Weights of a small GPT-style language model, trained from scratch on English Wikipedia: 9 layers, 3.94M parameters.
MLP neurons of a small language model. Each row is named by its layer, matrix (gate and up: input weights) and neuron, and shows model dimensions 16-79. Each number is 128 + 32 x the weight over its row's rms, rounded and kept within 0 to 255. A neuron's up and down rows have the sign that makes its largest values positive.
After each neuron's rows, "fires on" lists the tokens most often at its 100 highest values on Wikipedia text that the model never trained on; "fires after" lists the tokens most often just before its 100 highest values on Wikipedia text that the model never trained on.

L2.gate286 [206 145 138 106 139 119 185 189  98 121  87 122 174 145 137 188 136  84 164 119 203 132 141 148 128 116 122 143 109  62  79 108 199 112 162 111  99 161 158 116 134  91 168 147 160  89 181 126 156 151  87 116 133 135 147 145  55 172 170 121  81  98  91 127]
L2.up286 [162  93 131  96 161  80 157 173 105 122  90  99 169 150 109 147  89 103 215 131 179 188 139 174 141 143 147 131  98 103 104 174 129  90 168 194 144 138 177 126 151 109 117 124 151 142 108 126 142 110 133 136 154 121 108 164 110 195 130  68 137 139 124 107]
fires on: " part", "n"
fires after: " A", "A", " a", " in"

L5.gate436 [113  86 118  98  86  30 179 149 115 135 178 126 131 146 155 103 173 150 106 129 140 138  74 119 164 161 170  79 151 181 153 140 153 155 136 144 136 138 111 127  50 179 136 127 128 135 137 122 121 121 167 156 145 133 145 157 129 127 169 143 130 106 129 111]
L5.up436 [171  99 108 103  82  93 139  74  94  74  56 141  85 160 121  53 107  72 127 181 162 113 113 130 136 115 111 100 125  84  65 101 162 165  76 125 135  89 141 159 164 135 106 138  88 151 177 121 134 107 107 120 164  92  83  65 113 184 120 178  58 161 140 107]
fires on: " C", " F", "°", " A", " H", " V"
fires after: " in", " at", " to", " from", " by"

L5.gate194 [107 112  90 118 151 138 134 121 107 104 132 139 119 100  77 184 144 195 109 135 157 151 130  66  95 174 123 102  62  97 109 129 136 109 142  78  87  83 124 148 169 158 166 127 121 123 110 131 107 141 103 143 129 120 198 105 169 110 105 157 141 155 152 105]
L5.up194 [102 120 124 106 179 152 141 140 109 143 110 128 155 134  74 170 123 165 123 191 131 128 131 155 157 146 116 137 115 161 185 115 147 177  20 136 136  92  91 108  97 144 123 190 181 129 118 167 167 147 132 160 116 136 101 166 115 118 131 119  93  90 115 139]
fires on: "is", "ir", "ell", "or", "ar", "ur"
fires after: " d", " c", " D", " C", "c"

L5.gate214 [142 127 105  95 101  73  86 123  97 112 111 106 137 125 128 159 136 153 123  68 101 142 163 131 154  87 123 133 161 108  51 117 182 168 126 122 127 139  96 147 121 153 142 194  99 158 116 117 189 141 109 128 141 122 149 170 114 183  91 101  88 175 172 109]
L5.up214 [123  82 109  95 111  90 136 125 162 134 135  80  87 162 149  76 107 108 136 154 176 101 113 134 120 105 150 139 125  64 103 140 163  92 146 156 182  66 168 120 102  90 175 186 125  79 123 101 126 177 121 109 139  87 118 117 116 135 177 136  62 154  75  93]
fires on: "n", "195", " an", "197", "uc", "194"
fires after: " ", " A", " in", " to", "A", "ed"

L2.gate438 [149 108 164 135 128 140  99 136 115 151 107 198 166 134  98 119 132 140 156 167  89 116 153 128 159 188 142 136 112 123 139 165 108 135  75 143 156 163 105 129 159  83 221 166 160 123 104 103 128 143 117  89 171 155 154 170  93 176 156 136  91 133 114 112]
L2.up438 [115  98 110 132 153  86  82 167  77 107 155 151 114 137 146 147 120 180 130  63 151 123 147 136 144 132 161 109 106  94 145 104 115 133 140 111  96  88  79 171 144 115 199 167 175 118 117 129 134 105 121 173 142  85 150 144 155 119 168  81 110 152 162  49]
fires on: "19"
fires after: " ", "–"

L2.gate637 [219 123 110 134 157  63  80 183 142 170  85 193 104  98 112 124 122 120 179 182  72 119  72  84 134 158 146  96 160 111  65 127 163 105 142 184 132 124 160  86 152 157 144 128 109 117  76 132 119 151 175 128 140 121 111 124 130 135 160  86  79 176 143 113]
L2.up637 [149 123 110 113 133  79 119 155 152 172 172 132  98 112 140 129 177 142 158 162 103  61 108  58 137 137  75 112 144 136  69 113 148 160  97 120  95 102 171  89  93 121 147 140 133  34 128  98 138  88 148 108 148 192 127 149 136 144 115  93  95 168  99 150]
fires on: " In", "ff", "out", "an", "ater"
fires after: ".", " S", "u", "-", " |"

L5.gate499 [161  95 143 117 161 159  95 101  76  87 164 112 128 119  93 150 133 154 116 112  72  89 195 172 125 145 138 148  76 180 148 126 156 138  96 111 148 180 110 143  92 108 175 161  50  84 107 143 116 101 129 109 163 122 167 133 109 135 160 124 144  93 123 174]
L5.up499 [129 113  96 136 169 160 144 171 108 147 146 118 136 121 131 133 165 197  96 112  99 207 105 177  95 167 118  76 151 116 145 161  93 163 163  60  72 115 127 158 142 140 176 130 132 114 170 113 118 126 137 102 129 155 110  88 141 136 143 166 138 113  82 162]
fires on: "r", "198", " l", " s", "ist", "ond"
fires after: "s", " th", " ", "p", "es"

L2.gate390 [116 133  69 142  70 132 150  97  99  78 160 105  97 165 108 122 109 131 104 166 133 125 124  97 126 102 137 129 120 139 131 126 147 110 108 137 175  95 155 147 167 184 116 105 181 124 114 111 167 167  90 106 152 146 175 143 127 111  56 149 166 102 153 190]
L2.up390 [142 117 159  77 126 111 136 128 119 101  72  75 153 160 122 193 109 147 146 160 145 183 201 205 179  80 143 110 197  94 185 119 105 142 118 131 109  70 109 142 125 126 135 139 116 179  80 138 153  68  97 180 129 156 157 118 123 156  65 128 148  92 149 135]
fires on: ".", "ut", "ec", "ell", "ew"
fires after: " C", " J", " R", " c", " D"